Weights of a small transformer language model.
Architecture: rotary positions, tied embeddings.
Training: a variant of Adam for these matrices, 751M tokens, 11454 steps.
MLP neurons of a small language model. Each row is named by its layer, matrix (up: input weights) and neuron, and shows model dimensions 16-143. Each number is 500 + 50 x the weight over its row's rms, rounded and kept within 0 to 999. Numbers have three digits each.
Before each neuron's rows, "fires after" lists the tokens most often just before its 100 highest values on Wikipedia text that the model never trained on.

fires after: ".\n\n", " the", " \"", "\n\n", "==\n", " ==\n"
L2.up1454:508390474446510474561499537489531572479588587611492482402604435575562502431505410620487490413603528593577449461481550513602449529484549543487537573599524575518496490418473488496579501489518433478585480501508505468472459523431515556508453425447523458486517573490438493516469490547496372435463580520465571464456458348520397498506542553428493591534478571528437484489572486540521475558538

fires after: " ", ",", "200", "199", " ("
L9.up1466:495438536496505534463538426497497565507607534509470531579585524493564619548372543480437471415527526531504593493573483485517547488613478438448553563565523515510528543528553428465509553515485570489480539390466529480508506475469484477532552520521472579612496568538419560516517444527428548491498440506553576526502502499392507491486474547358477420500499464463587458455481536516545541487551

fires after: " |", " was", ","
L4.up401:496467533413550486595530464476579529484515554564509488514552453548542533432473475496525411397519539538533551501466488515499547503409472500509484480459480570458516496536454377486559562464514432508548446501463413439535556468422491573521543501515521483501560456574450606507492516436413522489425553543488485499533489468450499466570506614436486418621411567580529459468590574563443497449564

fires after: " B", " L", " M", " m", " ro", "row"
L4.up602:424510482447425484524418470552554543473477495544543423469595432534522502523499535527539493575508458584497585440520489412574450545538547602425484496498605552513550603489535436550536500538445514551503556428410504532431468462538453529508426491465496477556444492472522532472566478470546440476417525387487519539509551524504519465451568504486449525526553573438534518550467546544483579587544

fires after: " |", ";"
L9.up326:533494507518466386419545524467501521540490546516485512539499500580610438533438443479475528505540626494464719395571506537486508475562551508591478442539433399509518490474497414498541589541453430472483488583463523516495487529589473487501629519559437442512538565498478499446594488590574433467456533512550468577547486468495463456487531580541484495483524571496521489542549475573439516482474

fires after: " S", " T", "T", " t", " s", "-s"
L2.up1146:506529450421528506469570472499468630430453465467554450468555444418420450497443428479483446474488408539490473535491549472446615561507538585616516460403630476474544517457509470577517497512596561538501539550432508468545477456530568402497450375549426540526491524511509527413447479463584560477524433470446535485463542467604418452570582507530514505444480599448372543527468546548527486497421

fires after: "on", "978", "7", "4", " it", "5"
L2.up190:526462488423445484562453420547560395546535510498511486455532480443463512533463515451413443516587527452579472511549550578593527483468548550489470561457560469470529487407501402419434422506633461557520413583475488481520498459489579509564456517492495364527438537486399521541475544555475495474401521516526560580487463489482464434459545494452500641545447554526492548551556525554574576535438

fires after: "9", "4", "1", "8", "0", "2"
L2.up570:457439540484489515505472520569449533500531614531469549436484487570539562486490450472365439553510473541501523474470516529458573490405520577380506491454490546485521555432412485497470470372558623466526492450375561487484397567543502480504486498538598505615539600573481500451576448582481471467390538462387488511478506509453455529484662455403552652552452486528497526602431458577467536457489

fires after: "uz", "ud", " Indust"
L2.up1403:451420469464443446537513525460607548529544458453506506524579526500539510510463583477455439558473447444560486481474475486460515506481565491481556478473480522376513426527470544436486530516608559466423516526512557461536520542525506588513450469519571576618490522520490556422535440463469534430477498515490461508511468488413487501537562580348460503574520523499501490592558501416500584483519

fires after: " ", " August", " September", " July"
L9.up1490:473506418479474445551442449588551499497558516498426516500479477489449579563500565506399518505499476488559514467512598461516427445536570462452528461499511580464518520588557506472538552573478483506516458490464529545502498504478462496507591472484425546485527516517452534494624506439541503476472448519451499389467488440515439433473449548516562452578540471492573527594520494472593550477410

fires after: "\n", ")\n", "\n\n", "|---|---|---|---|---|\n", " "
L2.up47:522473443436428415443547534483580466551431543490514482613501422475457434487484520485525387485645551595547498392512573502549451528430627457530473459571498551456464431545492445452524419500586483497562380498496483428502526548425576555491489467509441515483533612523370517492481528590520487525406562466510517519504484437460487440555569484493519519529516614421426588533569515476486553590555

fires after: "1", "0", "2", " |"
L6.up506:514499474517475541521534437518453472436496546544514464564488490596511487497412498481567458473581519578443570490493460515559535569502631517476496414488535567489541462478517522487457652471607501579488439554518473511457505518486607470469563511545374472541549559501466568529434609597588502492425518496455505539553550426495508391457499637457485466539454584592491563472505558538488494519455

fires after: ".C", " A", " F", " M", " P"
L4.up237:506508539417524542542565465495595498480522462549469498511614443481526539578437478480525550405494466460515504422459496511465503588494563599444523546417550488525580531528432446461508483526602470437498521550538458516432465452554442515477594394493449525534514564504435592540478531557487474452445537456613531468441429552529379558521431516510487468520552502419470566547441459523487544490435

fires after: " ", " (", " the"
L9.up1245:519468505454414519475508481509499473409464597463458553491502550473565517496439509482545516478481469524602557535627494502500610548557517553515488500510510480390505558496569478518551596445440473628580463458523523513461468450579562555499545492522459484471516639559424518494424484502526475479476494434569527518566602531506525497484506526377432474544426517509450513489492519463490463515557

fires after: " T", " K", "T", "-f", " t"
L4.up45:476488467507465479431547536548557590458509606461580514483515450555454499564420397497534524499600442431555575391504527523428529487525481597570427413468546526405585486562519466637495555535471501476447475493484507553514538528481509448534482533525477561531464541527584490464563409482545503439410519488463516518549532417513493419489547551471551517436497645508470534530497464559509463577462

fires after: " ", " P"
L4.up1219:430557579487499530526516478563550503474514477478512382523541469459500432566422437423486469556502534414483509557487587419439475525524590448597525573572569514483511531506545468551525505493576510481557478502525419494478514416578538414537548482506456449635491517533537441560507535571498470479437426474460570434468469507531500478505431470538512462539492490497517499505565563488513531559475

fires after: " ", " ("
L6.up1319:502465483446525543478479489504448587520540645536499502508580481518561593511524446478394455433618545502494457482597472463402575508500496512534532518394563556528490477486574490540526552508461483474547551459520512415523529452418506572470585554471499550622503616487467537517531439542466433502510517502508533426603441478446562547464502451465540420527530507507508583534520554468420485527528

fires after: "\n", "\n\n", ")\n", ".\n"
L2.up55:496481458445453494509563406525622530521424480520515513532521467435418515497326496537512578502546543618541503420509514515512487553420611480448525475578527529495516483516486504487478448523490553545626425516521472456464450456425551457575507388479578441475503529540377488545444555606508518587406488467432553534393500481492380456435526424482504558449494407520443508465570578474482498511589

fires after: " |", ",", " the", ";", "30", "u"
L4.up668:480443535427418446524479485518515565505597590518494416473605555533479585665433456583452610469528563619593495360531516597526588490558467584534577399479534474512566528429500493426571619519469547509453440548426522503468550583534436450555537419508536470536595486510434491452551495523595485469513540536554398445435488466444540506492540492443471528578459491510460545507467538521416507466496

fires after: " ", " c", "/s"
L6.up110:383450469509527579531434501454525406459460525555596530489510422433468506481564526513440544567532569532478423457420549516468471546446460601459461492543488522457517460480450451598399514482581406438576444500547448535501565397577614513619524391534484412524414573545469486510490449472492522480469500453434517456533554475508543498555368460545476457459494537522400521482495519434519495529528

fires after: " ", " |\n", " |", "3"
L9.up75:528538484447358475458495414486527540471550439570515509519512493590420504538511467505464455501533496533515581447493487512514467489499527516494539574497495459494505422571475521553592481488486458489551477583424412518544524581511474505455492574504436509549450519507441524529518498543485544576504464514514550443508397439496484441458522497443531535512577543423538547510511533477480523619528

fires after: " ", "|", " |"
L9.up1156:486484483384580503519523476545527534488547586584484436476612435435396501566518462505462455493536560486518507471601488521527574645537454658532529491510493507437518475493530420512522521530527435540491429569503436440461466478464556602478419555559455559473481590441422514553511439529536469540438542455518556495503532454445522337449543593510498532478533451529481553562441554454452524509579

fires after: " ", " (", " R", "-", " The"
L6.up1486:519458515480533468511434491472523544437476472594523485519566500449517524499458501481368580466526459555539517497545539555502571496501570540453575585476525576543595552423505455532507582472496428484504564476542510505474538474496489526452506359494449550594517584522351541465432461484555393512499549514512491405539554453492560479557425431420483386502485535571437569531448533533430530496496

fires after: "\n", " (", "rait", ",", "irth", "me"
L6.up1027:470556553536447544510548447621518583492485425597555501609526417468456507465487488460546420560515549524504486512484565502459577637499488577544528456504583531519487502489463441543482499518502429464525455471545455531507625551462622408559451630471475551516448520576458505535450518543552532509482515408449495507494520450498399508511508535460554480487462538447508545488586492500502444537519

fires after: " (", "O", " \"", "T", " Ut", " T"
L2.up289:532415456466554532477522476461514489460555482500448521452420478518404471567435518414456448507531477468445474483396522493494490494419608449475604481499569519451554534441520559535419576461568400455578502493445489529494510533577535460453566533540456530557550643537533513424442596505503533437512491470560485500433411514501474546422479465529569477495500587535451499558593486463560467456574

fires after: " f", " S", "-", " d", " s", " m"
L2.up480:503565517485431443537519455482497544519419485518480395535488411450474464520517488527478544587625549524544533527438549510563545440589520461506444448492576507499528412422570575536483530484550440525511479478347504440456529426533539480541479555496438463613457584548423467445467493420612556492492506516486419467542453478506525415428423420421467458531476457525450558571597595427445535646479

fires after: " L", " K", " J", " B", " vill", "yn"
L2.up317:450497451449454552510474412521487459598469508487466454537554446573536531532522468524481440575511535539507621467561469378583475541523540547491522518506501510560554495485588523538509546554540441472460470546420459526519405479478550484495565505529508430543457477455443490453469482460440462458417593421510462490457553482544330423442425453544538442490543502526558560508517467590501525552511

fires after: " ", "188"
L4.up373:487521506459477458469560407501504492471569472540503492589542447450582512566322553487467527497491500439475471494474624486422551531550551473528588493545559495553538589529513523476482514465510517557497524491472369407400614468498529439539601503476542465559484511649483522536508547546457472465514461472553507453453502581497548443477413485491500382510477522517499502487485576476518492553481

fires after: " |", " +", " U", "ider"
L4.up753:504472373475486541480534501540558462453511424578534490519543529498438480628424447438552403479514516507407499497480488474469432542562543476448501497518519508552521556505506511535582480464535498523523541551410482500449402470490515487428563489468601505479465550680563502481520519426515527527492472539503502566418478503485497546453498574538499503442371494539419506506465469583533557506455

fires after: " |", " mm", ";", ","
L9.up115:478529495453390559547529466421606487434419507428561453520481497499554484531503501488585437502549398580570417394557508530592451605535545392513506533453592525484526436509515415565529508501538463503512562528384360464464483446456553535479485422476528488554501513549565596519441398555509473443505482499494545533509481438506494491546483425450512590516491533538543439554479480549470453483490

fires after: " |", " B", " (", " V", ","
L2.up732:512514524408411583535366451546518512514499554604536494485521459537471482494475403520522491518569491513487587385481492473500570493516464585521526531433505445404547568524494443491595364480491492444532468635519432489504501539497557504526550553521455482540484505492380493496496543515424548403506521498537580512366433497431572487452543499512461449552521508542498557553489495571561516476502

fires after: " ", " V"
L6.up533:469478527481496428566566564466538630426571533522458474554452446535429482508530489571408485512555540491489594527561539561473467468542494450565564477449490522485447477536543571600567569453501485494521500547363463516533572420479520583425631500438464472561477605516482479524549462548430517438463499424437584448537465481522486459515506464373521510468508518509494480630570494513467581600538

fires after: " |", " in", "°N", "|", "-", " from"
L4.up686:512517437441494468594504475511510419434502601628509492492497353557510599575519531548492520509498521543483518463575484523504644508429500517511489488481450569421573570544555455574505460495577409489572494555426441534456467406441505576503527461450540440504502570484447624436515572587506582483459504474473554511461493458439483407444536468495471504533482471470512481463497552531561476443545

fires after: " |", " ", ";", " s"
L9.up860:448493521523556487597495562551546476355414499445559478571473427527505472524499543470523564550504582582545456521482584506513526552487541449548459385475434514534538458421557539544446502471530488497531519484473474570509462452454550502545567427495529437529533493429490531384567526451560526520553524449463519402549512479470560406489551558540507615466488493435455538557436531478472472532554

fires after: " |", " MF", "iced", "SA", " ENG", " FW"
L9.up1110:515469502361505501497455418543553493516538491601533483489497491597540576542420479423643457555514412527521542374460432454495497543392486511513501450488506453513601482538442478464473576521474488476559450587482474577468490454493558415504561489518445505510507498567506485488562420551598538457496549468513559481539404507435475522550587443500517497555468500552503467524519419550558485492460

fires after: " |", " ", "|", ";", ":", " Total"
L9.up528:467506448447551467499484483412545493463566497511562430527448384558499474525470486553495494517479503478527413482488577553441474566505501550533611390427526511462510504569555454658554464529550483573452460466452445579449551526475539449551451484532549487515577491457552452439525485494555461530448471388499466509471423456499515413468529548523608537569450529470489452595562557444488497522486

fires after: " ", ".", " of"
L9.up440:479521573494416486534506461469480530515526510468441546542543527459437479571486545574453548448499515487494497437553523512529472492519449490433479521444440529452478458557490489542602485492494506551449515466469443568514536525508501435609488424539459532445408470596512555460528580464565587510536525446446479422525412454471555453541596525523544474603479533500443548452486503426541576551496

fires after: " ", ",", " after", "–", " ("
L9.up731:490568571380447487481552495450557557482477463557498564494449493537530538515558458464464409469446466580517587492544465528407588501583416488566464491554465498488549484514585417515558475547510611520451466599512455538536512463355532500549561466483511542517525562538440481477528491578451470546539556467503478452456556367459561524513472435423470518601600447518505565563478544529494556499570

fires after: " B", "B", " br", " b"
L4.up397:379539474439399514508549520539496562521497435551501439536534451489476584555428464470489503483501444536534570472511531531522559524509568581491482595556469575413539522545496470513547424506433568531512556628401477540499567553576503453494524478423550505537456497479432521505439487477476422464488488525519386444564543493453540451535492480410532469534519448501509564541536559622431563543491

fires after: " |", "==", " a"
L6.up1080:485475524487526407541497505422506570536515497573446465432448522494514567556482539425494469571612571499553483463443538593442390454400569514381555512431493508524500483624505492501514463498575475509501470536431454501459538470556553486567454615404484426512524529514434568495472479483492555499479563538499412491462514476467527501490489588476483511487419567503507509474479532454515490512541

fires after: " S", "ima", " sh", " t"
L4.up338:495461407497401485527551496499517533583404483518459532531488547540425542458490547515502434549506542521482547471397512481416406506503518572553541447592541496462557512500493550579484536487486510459497479575468494487598397445409494503495507451548505505509466534577471494574625406373478534519467492460445410435543493541599380514481437502566558486447509556475404432468543569426530511489503

fires after: " (", "\n", " \"", ".\n\n", "==\n\n"
L6.up287:521423488509427499471511441536438529483553458505391500499449484600467452557498483452541445508563500568416529402450478533500539461466556507528512462490469489485585498449550501437637603488461458475568494565511501513500569488493578554489498424470428475506616603513529503505477529572485578517429453390514439561569441495498494516431512432541501447515467549511456526526560502504518547440511

fires after: "|", " ", " in"
L4.up546:517524504447507494517412466495568479489515569512536485512469488501462516505537494440483477468546562434508442517524550584608580441491544453486463608526461594345538475489478493541533438458533467371466504486497441449515590441493536504457501497450500425548502583474402524505515528512495601523511508505528546502546489448420486386504595526468573526505471471424563533517523532521504502479557

fires after: ".", " .", " j"
L2.up725:416502459447576492528393439488550527588471527534397516482554540477472475596330581497441397504509443611525523504543448549447554512459533523387576524491459415512509583549576566501481532500439467568529530503416441473486479500500532486525464502499524467463460478585524535432496483552515481495504508500390499433439549496423418575531503445454479583570477500522474507444436560405542482487636

fires after: "|", " ", "Early"
L6.up112:514512524435459443505390467574524538532449493495507449492495504537362546500533432535498477462549510558559539371526552575491519613531624466459576549401476533474451467471462426458531457557523463475572445490453464444480464541448534570402446531508524503496544520492396482484429434538504468479452552483492537502553456380389518448543525597473513546536498568531523518495502483532466476521632

fires after: " ", "\n", "==\n"
L2.up461:540492482528493355519449428555531521553482478551539453551531474463434449594498432490504572480488498518514474469469554545509471574534595548519582481524511480495494493401441520434496551503508477515579421475570438467476346618550589562512594524507488515439568521604450465542430480556515503487431494397489577530476507547508454430503550475478521524503448545470462559482550470475496461470541

fires after: " |", " W", "2", "0", "3"
L4.up351:508579541507549460529530493434528613447563521471535512572531547523409532520407506461482548478558532509470586436476522548406415412542482510597425482437473489551493490512519482453588504468577518417513456404456416552509477507516493445578555534526404510550515620516459473512652507577488516545480450530453547458598414470413581482562535538472542471541429472492431548587518492575487476466463

fires after: " |", "1", "3", "6", "2", "4"
L4.up321:507467473434374490507424503520591581439560492490500464530556472547415600521491477499449497516509489444568552440457516548520542541497502456486582507471477509498464408544505531482532451492505527367525480537490570582602457429414446535465583481506481530550473622580455449520460495455493480476405538532419478507566520496498506538438531467470496558445493573438550521551535465580530469557549

fires after: " |", "|", "==", ".", "===", " ("
L6.up198:550350485497537485459558512568555441413595540522497440409514485466496536531481535488434519556454590485562536455488572436590542470541511497513544456482530526410559565538462443469511499417564448510495505547516473521428465525553573520594601479554537498559466558508483593505419530482594518441472432496597474452530533516449529536539433543486470499477433530433438476483500502448476488490506

fires after: "0", "1", "2"
L2.up1502:454491538433542495462572472535575618404482486565483427541524493491402471476516453454464444474506526527513484515530478434475415549452490604459478507416522583525619428479564518507592494455461578535613540459471513457449508513453496551526513422557532557538510505536443491481513526460512548506457547479534552426497579545484575419421497448493527502439456576545465612489455511474433537591470

fires after: " and", " \"", " (", ",", " m"
L2.up230:504488467486467451513505545488467466398420471582521510569489477451527605487514507385500486458555638518495492543468505481528495484527543464465516542528535549488551433517543430632542442358588630557480523440477435547465519531417501442512548531428420542509511562571443524391489528507524499507410499458522585494505549520520520428488475470519479497508498562502432515448556531495545578527550

fires after: ".\n\n", " |\n\n"
L2.up56:469492541512505590481478428499559586510556515626538567556583430491521546445519464476441513471479514573479520432453557493533588497490526481411635470538481493437507520548471513452522452482447482494561446485525476513466527453455522535521588547488562482584542526587498512486479446479483534479449480374496547475511454477557499482405475534387519477529543501537405497512572501560558496480594

fires after: " ", " |", "-"
L9.up660:386529459447517463494501482468474505423492526483496499589484377508440585452528513433554416570470487598506444444565488554525607528547536375453586582552442615517544493460510517606410538399578504418550407560380448445535427471546503442499492566435412453618459542596586522470401416512431439490451548462539576487575515485495555488458404420440537556496522498501499539508516540457482500552556

fires after: ".\n\n", "\n\n", " |\n\n", ")\n\n", "==\n\n"
L2.up1277:455419465461543525448548502568507555513634428612474539524573446514477509511528456533503463514463473613453543464490569554525494558434522531416538547528497495560513458529463472586507536412440353465560428473475433544499438499411468507520505480466449412561480551541599488568480420567459651572455509514504518438480516383527461496415403498526526499490497476484495526479550494526521471589525

fires after: " |", ":", "|"
L2.up306:497499543377502551500423388455598411438480529498546523506476485466534514485451446523550391543520470535520536505459526438478592518483544568538537575362513474443562540540506442415469477619498445395563474630509440494487534463498527546496637425604506537561421494448438623508471533534460460475457537529494531485401473562497488474492519509504488465532397572474486485511478471506563448484479

fires after: " |", "″W", ".", ";", "″E", ")"
L6.up1460:541472490445529474461601410493489479414406517475448535568457523497629501546405501497412455449477561541495471518508462479485447458503568464495561523519515455407426633568475462501474500414595493452561555616457429522401559407507504533496491474442601512474465448565483439492507504572456551522538405418531542430483463452437424480526452408480507416465432551469511542493523560500567525566464

fires after: " ", " sp", " Sh", " T", " (", " GP"
L4.up39:459482505468501462554502536459529496407536495466639538509404383450512491585487485440475494474498468494484479556494554480420484456513526576529511463519594480440524504453458501664509549544555457528558504593464471488527519463524604394485525469527574453626454492464518541521462463451494487483499523337557479487550455452510595456494466526501582429398502421620506505468552550494454587511448

fires after: "|", "4"
L4.up49:547525398428474475521511437550547567540562505602488419467532493568450505510508419419484428446546408481528533384541511486542514558423513557481506490439555620411519476471457405535609511520471490397465508574507468561485485458473493522458444490455471498454507501538389438454545478524522561500453623556509589537530426489495551360483566476446557575577439562460389535503438506516442531567547

fires after: "|", " ", "|---|---|---|---", " |\n"
L4.up869:539439458416518470453427484510511526537540548583508458501489524529478490473423492483550517456521484473527549490457483526524582495393527459405509538422455486415505533466530459497520548535513421473501461528405492512575548430496568489540551579497545411545541555571440508415522557523569604549517478505443554541527422417442457481465506534426550590517500522511465564485577532540585464435510

fires after: " S", "S", " F", "up", "Q", " U"
L2.up19:532412477394527515454472577556530617452470518490468494440491421504467527528486464473531553494537514546502594431431536521549529523485485534540450563461486539494520547416504447498554603527519571457502485487409549526500482480446507487469508472514488519557480528508483504592540503473467514557426564504547440554481497435526498515461530445508459522580439645574485530494502516583587508430371

fires after: " |", "1", "3", "2", "4"
L2.up978:531467508468462513539474468545502506354485499602499508396518534495436487499444518490514508477457483520490555395474503596513618534524447499550496536449506460480507432449518482578507496477495464564546508478483516577518390481490482493516604378530390545504519564574501487532486536500624450576439557470466537535453501545503559519517479476472517540464469535521516520559488502535492458568482

fires after: " |", " ", " %", " Turnout", ":"
L9.up234:471430474436589433485565517495616540366457582464467403503498519615503523495485570495510428525513493498647549511554448483556492546596530495558441529543524586458461560403416503521481531388541450430479568496412460468470450513444527429450576463437551588568532588521485516409478499537556523518519502410504561485502523404443534503450482532517486491613458530463495545561456506547553445420541

fires after: "0", " c", "1"
L4.up928:464509519445447484572465400547515445500445542511509498582531460442486477528435519486399490539546575523478569550413515473522493424400581546508437572480402540539537494471520487541483498439524425451559557483429482530461491474466506496599613553516526458600403534550402510477500514433553507452495453498468447414445525535452603387406403506500575486447495596556474634469473498421471537448585

fires after: " (", " \"", " Inter", "("
L2.up1440:481468464408524496484509526566523491462489540463454498451432388437425426494550468470482470485480537491518497481450545586576574508498514564497551508423493477406569486434519484502552480552558530426507496518475518501482537453521547531430556439515527558517510624483434507413509543451526555530386544514477493536467477544519417490518525461452511591539436435505482494477609522534552488452588

fires after: " |", "born", ","
L9.up726:534429532517431493589480518474482499451446517459478535403392481518380661524471580487494474469507513581588519428566513511453547496446522491420507511510520458517499451604502419555583437552526504536653423507439406456509500540515507531533504547455539509537549530574401526478499486484497468435504491532464428449457508479468542505450485553477512464521539511490498451443537595520485517431522

fires after: " |\n", " |\n\n", "\n\n", ".\n\n", " sign", " K"
L2.up567:491482499465498458486476475599615543548501488593524497454576403497481525546509495482419516431416478557551525458497575435523510595480579517471466528528520513532588624509532451513527464534515477577535472536491459512457318499450509491453536519514538509548531538492433482428456443515488516466488536431606497491454514404503399435464470517447536498516568535491486594541559528576542513549489

fires after: "erb", " (", " K", " G", " \"", "M"
L2.up902:518504376436501387552525428533626504531511563490424489501455431549426491490426517484446592450558512444531501449539551468540434507570522465394532543530612518504610611469494507468539503424631511468442454487468522479535548455511567482479578434543530531553547623508456515432528512538540494471496502510553528521488478457495444403505608440479486469491448526556516576566555566492510458514473

fires after: " ", ".\n\n", "–"
L6.up799:525498503399576512523497484462511437545497603561460519525488499422551592535526520456413473414506539457505521486517418503447499507512497423481510534483505514437503484508425370493570523461528634463509473502394464440575596444454551567515579550463526504540525569539476568392480508507450500512530516487519558413603525407457557567444553570521488540536489450477477492515501616536520564485474

fires after: "1", " S", "2", " K", " Z"
L4.up208:525505458413505431568493418504515504445461529506471508455538488537500624549454521523507531558457480546575554426493535463572470536418496620540492593532508552493568559509459453567529528494498551558506550539435486570449427489524522518584587468504569484490495509468390510558587493500388477485453599503475519535450469431462368478550497501543510511565509646465527475481570521477540429525491

fires after: " \"", "\n", " (", " at"
L2.up1442:533420415401463442550575524554564576435560548518559492445545487466512529493476540420479541452574596540509546370491567505500526534495548503463584526478465486537497425440589449420521433396513482368452490421513503533456507553553490503594553408550421516517503559505437475498525549514502539548460577489542542494461464526518567380441527518512548575522468609519499509506584558456490474508514

fires after: " S", " (", "S", " s", " Un", " V"
L4.up786:507519364432475532522568507540513563328480511572570492502485480431453483471464484494541558462657418559588540457436567551530440460522503566513483418469505472507544497453551475531551522503493483475484525416429487598402531479434490543521476444479467421506415606483461543482620518506521507481452601526492588519508509484485518480522513516498543476457545457483497466535546553572569449513412

fires after: " |", " ", ";"
L4.up492:432477491421511572455525457483519526380434574553402483549552392541507543631462539494529523480454452496521524530383529478501442536535451539591475560465524541569611507456453442529608463490545585483498478437468471565529485464496471466493526382466488514568528567510482543478435399500563432447531579466555433547453439550450485538494486595479520440598497479441526583459497573510515507481478

fires after: " |", " of", " Turnout"
L9.up548:573497476460472475463445494558579545565491524507510495501499423532550504494484441475501517438579474549588554444508482492608525567479538544578515474418488490409480493466584361480472584574542407501561430522479521448438470515466570564452487451538541451462518503521353493492476568554473555448472569471549546553457447474448423467512585548516537575572396560495552527524581526537596526524506

fires after: ",", " (", " the", ":", " \""
L9.up1149:504500442438458546502430536512570448420498424512514589515445483480516486439556481437531414509421535497458564532528521546442573482566459628540510482480496458497625509498526509549548563562540493553570477519475507437490494533557575496556631490498522556488523543500537583507451481514503435490403469389520470586571536512470517557549498503451502503470542491531502496388612513567506506422580

fires after: ",", " A", " M", " H", " J", " E"
L6.up222:486474504453426506542406388610562465476514465538489423507567533417579428471496427488553525492474486513512474528546490482529586484532570511514518630493510571464631535438460456377503450511573603511555447483448510528472541462434462469528531474548464418527538530510458556419529471496471493505515460487566445441514431458499521565563489453473473427511526481493496571535534556531503561507518

fires after: " ", "-", " Democratic"
L9.up240:495453547459515501486534509488547489487535565562516494512453427489459541550462514529442585526488512464542482449517589523423570498484424495494476382500461561384567510527476501543459574445512481555572494554444485595447596457540548497544560479454442491562510505481522508484387522496453529451382387441513502472562528420540520423495477421499484562473549505446539474519557435492454492491505

fires after: "."
L2.up1188:458468484433578498498479363427466488533432451473459579469471511480555446518492540539545536483467487565485512550500497498575466498472469478461437497406473494486559533490431541549434479498513441512529494506519478549517607510506541444585574570489501507476359488599493451523523500434438563479479420491496502431477519536464462535475452423471544457454454490586417507553488526394577532495483

fires after: " (", " M", " D", "M", " E"
L2.up872:512460442411556402564523493448566514558542478469484443427561413539529541539533472466476547481640454509616609483467578407525470508518549534529531554437558507501573448412553459483472568433561518493535472519514495461455478461478531456461599453558430480503555633443425549425499563478480457479472614463514508536594455487537508448555496519521437485469457616561516575467488448547450487453460

fires after: "|", " |", " were", ","
L9.up1471:461467440459578471604605497568545446441563517509545388414417496552504512594562591558560429522514542447472444476566461519468464570515494531526532439492550513515523495428455386510578417458509488501568499526501451497493480441457533541527396445516501548493625459467477584506465484493551482442487501502466542496534507339563367479552586486512543454599525462535471508440536510439492502419532

fires after: " |\n", "\n", " (", ":"
L6.up548:520514477424501480483558506502537534516484480608547535579569440493459568502453474494504528468525458572480487453559510518532524573511519545444539500582470502507486512509473422472486509495443464523600446525561479488525518504470597607539510542500445477506530547463453536415476500521466514508357471479542512538540487494460490503571427491527475396546498518507486486414615603460503535486434